Weights of a small transformer language model.
Size: MLP 512 GeGLU, vocabulary 2048.
Architecture: no biases in attention or MLP, capped logits.
Training: 365M tokens, 5533 steps.
MLP neurons of a small language model. Each row is named by its layer, matrix (gate and up: input weights; down: output weights) and neuron, and shows model dimensions 128-255. Each number is 128 + 24 x the weight over its row's rms, rounded and kept within 0 to 255. A neuron's up and down rows have the sign that makes its largest values positive.
After each neuron's rows, "fires after" lists the tokens most often just before its 100 highest values on Wikipedia text that the model never trained on.

L4.gate93 [125 148 120  94 100 154 105 109  77  99 135  89 135 152 111 175 139 132 116 150  92 183 115 124 136 113 116 112 139 111 177 155 122 155 116 151 118 144  92 126 139  96 156 140 149 164  98 140 151 197 125 165 114 119 112 150 135 127  89 119 112 106  96 136 121 121 121 160 144 113 120 118 186 145 142  92 161 190 140 121  98 161  99 141 126 103  91 134 101  85 124 135 142 133 118 115 126 112 122 142 145 163 113 119  84  90 139 147 130 131 129 157 108 124 116 144 121 141 105 114  96 147 110 125 131 144 144 139]
L4.up93 [129 101 142 131 137 194 135 109 126 119 118  77 211 100  97 109 101  91 130 123 147 126 119 126  93 144 134 111 119 141 100 145 115 114 121 112 191 121 161 147 137 116 163 133 129 145 123  98 178 131 162 142 138 114 117 143 109 123  79 107 113 128 144 142 148  92 126 155 166 135 125 114 131 133 106  99 148 153 110  93  98 141 114 144 109 107  92  88 134 161 138 118  72 114 119 141 111 108 189 142 146 143 141 131 123 151 100 151 102 151 117 147 129 171 158 147 128 116 126 147 156 139 120 155  73 112 133 144]
L4.down93 [149 138 134 148 127 143 104 117 161 178 128 153 101 120 129 121  98 109 129 125 142  34 125  99 165 115 125 116 147  78 121 116  94 132 127 146 122  94 115 141 128  66 106  83  53 127 164 135  97  96 191 115 126 148 128 127  93 112 115 157 166 115 172 166 105 121 125 128 117 131  96 132 107 100  81 163  84 110 150 132 111  89 140 170 125 117 183 121 115 138 122 125 124 167 128 144 114 139 120  72 133 141 126 139 127 102 119 163 100 128  75 126 135 136 181 111 130 105 125 109 138 123 162 129 138 125 122 111]
fires after: "\n", "ur", " di", "par"

L6.gate306 [ 88 104 115 137 184 131 135 101 111 129 126 141 101 170 117 103 144 104 143 180 144 104 130 114 160 113 104 173 133 104 145 167 124 137 104 128 124  73 136 106 125 169 161 160 150 139 135 127 154 117 157 160 142 145 123 102 113 133 128 112 129 126 137 135 140 111 187 162 127 134 123 162 140 116 113 135 154 161 110 129  83 146 133  77 127 106  83 106  95 112  83 101 154  98 136 121 127 117 114 140 118  95 130 153 105 134 170 125 112 130  72 160 159 100 135 150 119 125 146 119 150 106 136  97 139 100 150 136]
L6.up306 [132 121 138 140 125 133 145 149 118 110  96  87 105 116 139 113 147 152 103  98 158 127 167  94 132 110 143 141  92  85 126  97  95 101 130 147 166 158 163 181  69 108 122 100 152 146 118 135 123 152 104 116 150 135 119 121 116 121 120 177 129 129 159 170 111 119  85 118  85 100 159 158 118 162 103 145 159 144 128  90 131 114 158 107 132 122 120 109 135 190 149 184 171 139 123 121 129 126 107 145 135 167 119 146 145 156 126 152  99 143 114  82 116 186 139 134 154 103 126 109 123 151 136 124 116 108 123 121]
L6.down306 [154  99 144 115 171 127  94  94 135 123 113 122 120 173 113 122 135 128 122 177 118 130 152 110 101 116  82 130 136 148 107 159 180 149  86 125 130  94 107  86 126 123 139 164 136 169 147 150 134 106 135 129 142  71 154 132 126 121 141  91 169 135  79 122 112 124 158 152 131  92 130 131 141  54 124 146 105 120 128 133 131 148 142 123 158 137  95 129 112 105  77  99 129 131 125 104 187 115 123 120  87 133 125  90  65 102 145 130 193 112 150 168 105 125 149 131 115 132 140 134 121 117  88 126  94 202 166 122]
fires after: " Ro", "en", " La", "n", " Je", " Ka"

L6.gate323 [137 137 112 129 123 180 112 119 135 129 111  97 185 115 115 103 101 153 141 103 148 125 172 122  78 113 152 170 146  91 116 107 145 124 118 136 133 126 123 138 153 114 110 116  93  82 130 112 115 129  96 135 101 107 113  88 164 166  84 152 132 128  99 171 104 144 146 161 133 123 160 150 140 119 101 118 117 128 161 172 107 137 141 135 134 123 122 138 132 124  81 149 124 107 155  99 165 146  89 112 121 105 146 138 103 116 119 127 114 135 154 133 114 129 106 152 161 156 109 115 108 149 157 126 151 130 117 126]
L6.up323 [117 137  90 139 107 129 124  82 119 121 116 166 114 113 134 128 113 132 126  77 129  94 130 141 127 144  88 173 128 145 135 129 122  91 118 126 124 123 146 124 134 126 123 193 152 111 111 113 139 118  87 151  69 192 101 152  93 151 124 128 109 121  94 132  81  80 134 135 141 129 116 165 142 123 160 142 114 151 148 154 114 129 114  97 118 160 105 109  88 139 134 156 134 165 141 133 139 104 129 131 126 128 151 117 140 110 129 189 121 131 118 124 114 124 115 163 143 121 125 170 143  89 132 144  99 150  89 131]
L6.down323 [130 138 163 104 126 133 152 150 116 178 141 125 110 154 124 141  97 137 149 146 152 111 130  94 104 119 137 121 117 131 157 140 117 124 156 128  94 151  86  85 155 148 156 114 135 118 136 132 146 155 134 144  64  87 115 121 125 135 122 120 114 110 118 108 129 118 131 118 121 134 187 122  99 112 120 122 149 113 118 141 131 123 115 136  97 101 118 147 165 106 133  84 139 140 156 161 134 118  66  91 157 124 101 159 149 116 129  94 136 112 187 122  91 127 117 171  97 121 128 126 157 106 109 149 167 137 139 118]
fires after: " |", " d", "s", " D", "c"

L11.gate79 [145 118  98 124 156 137 166 120 158 170 113 124 146 136 138 137 112 119 100 149 130  95  77 115 125 132 109 121 144 112 151  79 134 136 104 100 106  86 152 103 117 115 124 100 147 137 182  86 120 123 138  52 154  94 123 148 155 165 106  67 117  85  99 105 109 113 155 111 119 139 125 162 176 146 108 117 124 160 119  92 117 129  96 128 124 143 142 125  99 180 131 154 120 126 135 111 152 147 132 123 115 146  73  99 116 121 124 116 138 128 129  94 131 125 194 145 145 113 120 105 117 134 138  69 138 121 109  84]
L11.up79 [ 93 127 121 104 142 178 150 119 148 139 150 118 109 161  97 104 117 148 140 130 119 137 127 139 162 118 105 160 121 125 149 112 121 152 171  91 141 161 148 124 130 127 139 111 141 102 126 116 138 102 129 125 109 120 123 148 101 130 193 141 153 104 121 160 124  90 141 109 149 130 140 103 147 165 151 115 178 122 113 129 104 176 126 105 151 100 162 146 121 104 159 112 170 139 108  89 147 139 107 117 136 154 120 186 125 118 106 111  97 113 128 139 156 129 130 111 125 138 142  95 127 158 152 122  93 149 135 188]
L11.down79 [149 143 137 151  97 142 158 140 119 113 138 128  92 139 126 118 111 136  81 131 134  85 123 122 118 144 132 103 141 141 110 140 132 146 120 119 125 136 132 143 129 115 112 106 121 105 133 164 142 139 138 126 114 136 148 105 150 113  95 114 150 167 148 136 143 167 129 116 136 144  81 106 134 130 101 143 151 124 110 109 125 154 148 157 171 108 174 136 142 126 113 106 117 150 112  94 135 175 136 136 149 181 114 111 141 136 135 115 122 128 106 114 142 111 170 167 135 155 115 123 129 100 123 122  96 116 100  78]
fires after: ".", " $", "′"

L2.gate457 [100 127 109 121  97 147  84 174 116 109 112 119 107  69 139 144 102 125 134 100 133 140 185  91 112 116 146 109 115 159 114  79 141 136  92  98 138 103 126 108  98 128 128 109 109 162 124 139 131 200 153 135 147 135 122 167 140 126 122 101 167 149  85 165 104 147  93 107 162 139 134 140 130 169 139 125 141 113 126 117 127 113 144 145 152 108 107 124 115 203  80 120 183 128  95 155 149 143 120 127 125 117 105 111 159 137 114 119  78 137 121 157 138 155 135 171 133 152 137 105 105 101 100 126 147  88 160 104]
L2.up457 [109  96 162 137 119 136 130 111 159 124 128 122 130  97  98 141 143 142 145 116  80 155 125 115 162 128 143 122 107 150 129 103 109 134 119 158 119  99 114 133 137 135 144 121 174 125 129 144 164 146 138 146 101 108 110 148 134 111 119  96 156 119 117 120 142 131 111  96 138 116 137 108 126 138 156 103 188 155  80 100 124 123 114 125 121 168 102 111 106 129 117 136 123 152 152 151 152 136 135  79 131 158 108 154 151 135 141 140  62 172 148 146 129 168 133 133 134 136 135 146 107 125 172 154 106 112 162 155]
L2.down457 [ 94 129 118 106 121 155 149  86 124 178 134 167 168 163 104 127 147 120 106 100 140 114  71 122 130 125  94 143 111 119 158 127 143 121 135 131 141 139 120 134 157 129  97 153 149  71 123 145  90 114 129 122 125 153 130 114 127 138 136 119 118  92 135 128 172  86 138 165 134 124 119 100 118 117 126 157  94 106 150 132 143  96 117 109 125 174 152  91 133  71 170 140  86 138 144  82 134 152 132 131 117  92 140 119  75  89 117 131 190 125 140 113 132 122 113 103 164 122 119 117 140 113 153 123 110 159 115 113]
fires after: "ar", "art", "ent", " her", " h", " his"

L2.gate73 [128 154 115  95  87 144 165 157 170 108 110 148 102 132 107 121 126  88 135 126 127 111  87 139 107 120  59 163 147 115 164 113 131 144 134 149 154 174 175 125 116  86 123 151  99 121 100 162 168 122 142  80 111 132 140  92 154 163 173 114 107 154 152 180 130 134 126 144 120 139 137 125 112 160 144 120 109 115 106 127 131 131  97 145 109 117 110 157 135  99 152 124 166 121  79 132 152 134 137 105 109  84 106 146 113 130 136 112 110 133 113 149 133 176 145 115 134 114  98 137 110 153 124 149 163 112 153 139]
L2.up73 [165 125 148 133 175 143 129 113  94 122 110 128 135  97 102 147 135  46  95 112 157 134  90 107 140 123 102 151 153 109 178 115 121  93 109 107 108 158 113 154 135 127 141 125 132  94 122 135 135 122 111 120  98 139 137 109 145  96 133 116 131 160 127 126 125  90 112 131 183 175 113 105 111 110  97 146 162  81 139 132 116 103 136 110 142 145 125 147  94 164 132 120 151 141 115 156  95 103 147 105 138 116 136 132 115 194 118 137 114 128 146  94 109 135 103 102 113 157 104  92 136 114 146 139 133  59 136 139]
L2.down73 [143 149 112  92 169 118 100 123 143 115 145 141 176 147 138 117 131 196  99 165  60 141 139 164 130  97 124  93 136 169  66  94 128 127 150 101 152 134 169 148 130 158 163 129 147 130 139 126 121 160 180 107 140 115 117 149 127 136 122 128 151  74 120 147 115 157 126 140 163 114 135 126 163 138 131 142 122 136 103 159 123 114 102 115  95 125 161 173 157 124 128 151 170 147 115 149 135 131 125 109 121 138 143  83 181  47 160 160 137 149 106  97 113 142 146  76 144 119 143 147 140 121 165 105 144 155  94  73]
fires after: " an", "s", "tor", "x", "om", "it"

L10.gate464 [122 123  77 105 166 103 137 106 116 105 111 132 107 141 167 138 146 106 120 109 135 154 155 107  87 132 169 100 126 123 107 112 127  93 154 149 127 124 124 125  84  94  95  89 125  67 168 120 127 111 139 122 140 117 161 126 155 115 128 115 131 123 145 166 101  95  91 144 147 122 125 143  92 108 149 131 132 121 133  85 125 113  97 102 140 105 146 139 120  90 119 129 158 154 126 165 146 124 144  82 176 142 135 134  75 104  96  48 101 111 150 106 137 152 120 134 111 155 157 141  63 154 138 161 153 111  83  85]
L10.up464 [139 100 162 138 138 115 122  98 165 106 138 147 173 154 115 124 162 112 132 163 147 121 133 145 105  84 122 103 118  91 150 137 127 156 181 131  88 118 161 137 125 112 132 150 121 149 129 113 155 130 111 130 138  77 140 111 111 119 136 127 194 133 161 134 113 109 142 128 140 109  76 154 133 111 157 146  86 117 135 131 111 171 155 115 114 155 127 106  95 154 126 117 131 160 151 117 100 101 167 139 138 112 154  96 127 120 130 127 111 141 124 146 127 103 168 139 136 184  96  96 212 145  83 108 108 151 103 138]
L10.down464 [147 124 128 112 122 146 103 150 147 144 121 119 132 141 126 131 158 172 134 147 126 145 114 152 131 126 115 132 111 166  96 121 147 102 180 117 118 125 110 103 184  99 125 126 150 109 169 116 120 188 148 119 142 143 146 101 113 169 123 141 110  74 132 121 116 124 128 125 148 121 176 112 123 122 101 126 155 150 101 146 161 117  79 114 156 182 139 134 180 130 112 109 140 117 165 120 141 133 124 124 126 132 144 113 145 108 144 128 132 108 147 123 100 162 121 103 122 120 143  90  59 123  89 148 120 152 114 130]
fires after: "s", ",", "al"

L6.gate366 [106 124 109 101 135 133 166 107 130 134 121 122 114 127 130  93 172 134 124 100 106 142 124 114 119 130 127 118 152 124  81  95  98 143 123  73 128 102 135 196 123 162 139  98  95 123 141 125 149 122  98  98 110 156 161 118 121 154 107 119 154 106 123 139 152 180 128 118 132 129 112 169 153 164  82 135 109 137 150 134 106 157 120 156 156 149 158 146 125 178  96 174 105 154 107 118 136 153 132  99 151 142  94 125 139 146 144 156 135 114 107 121 111 101 131 140 164 103 148 121 133  87 130 135 163 172  96 103]
L6.up366 [103 148 104 165 161 118 108 128 127 105 112 115 153 147 136  81 124 146 122 142 103 117 141 129 147 130  84 179 106 116 155 128 116  86 105 114  78 119 121 116 129 144  84  94  89 125 150 137 121 117 148 132 100  92 125 175 142 154 150 125 116 143 133 114 176 122 130 174 118 136 143 127 128 138  90 145 104 141 114 102 146 125 128 132 130 138 154 136 166  90 142 114 119 149 121 152  84 121 138 102  73 114 124 151 126 146 174 111 115 127 155 127 116 130 128  97 141 144 155 138 125 110 118 160 109  99 131 107]
L6.down366 [128 141 119  91 123 125 138  97 104 122 158  98  95 147 125  95 159 162  91 157 108 143 146 130 105 138 142 125 121  93  98 108 124 146  73 134 144 174  96 114 131  81 175 117  73 110 129 153 103 140 121 132 104 139 132 121 135 117 174 108 151 134  97 121 111 163 125 107 134 138  83 139 151  89 124 171 147 138 129  95  68 153 142 151 139 126 158 127 153 137 127 122 148 118 163 176  99 150 159 176 104 135 101 113 120  88 127 122 132 133 111 155 136 128 142  83 153 145 121 155 123 136 117 107 125 116 123  91]
fires after: "."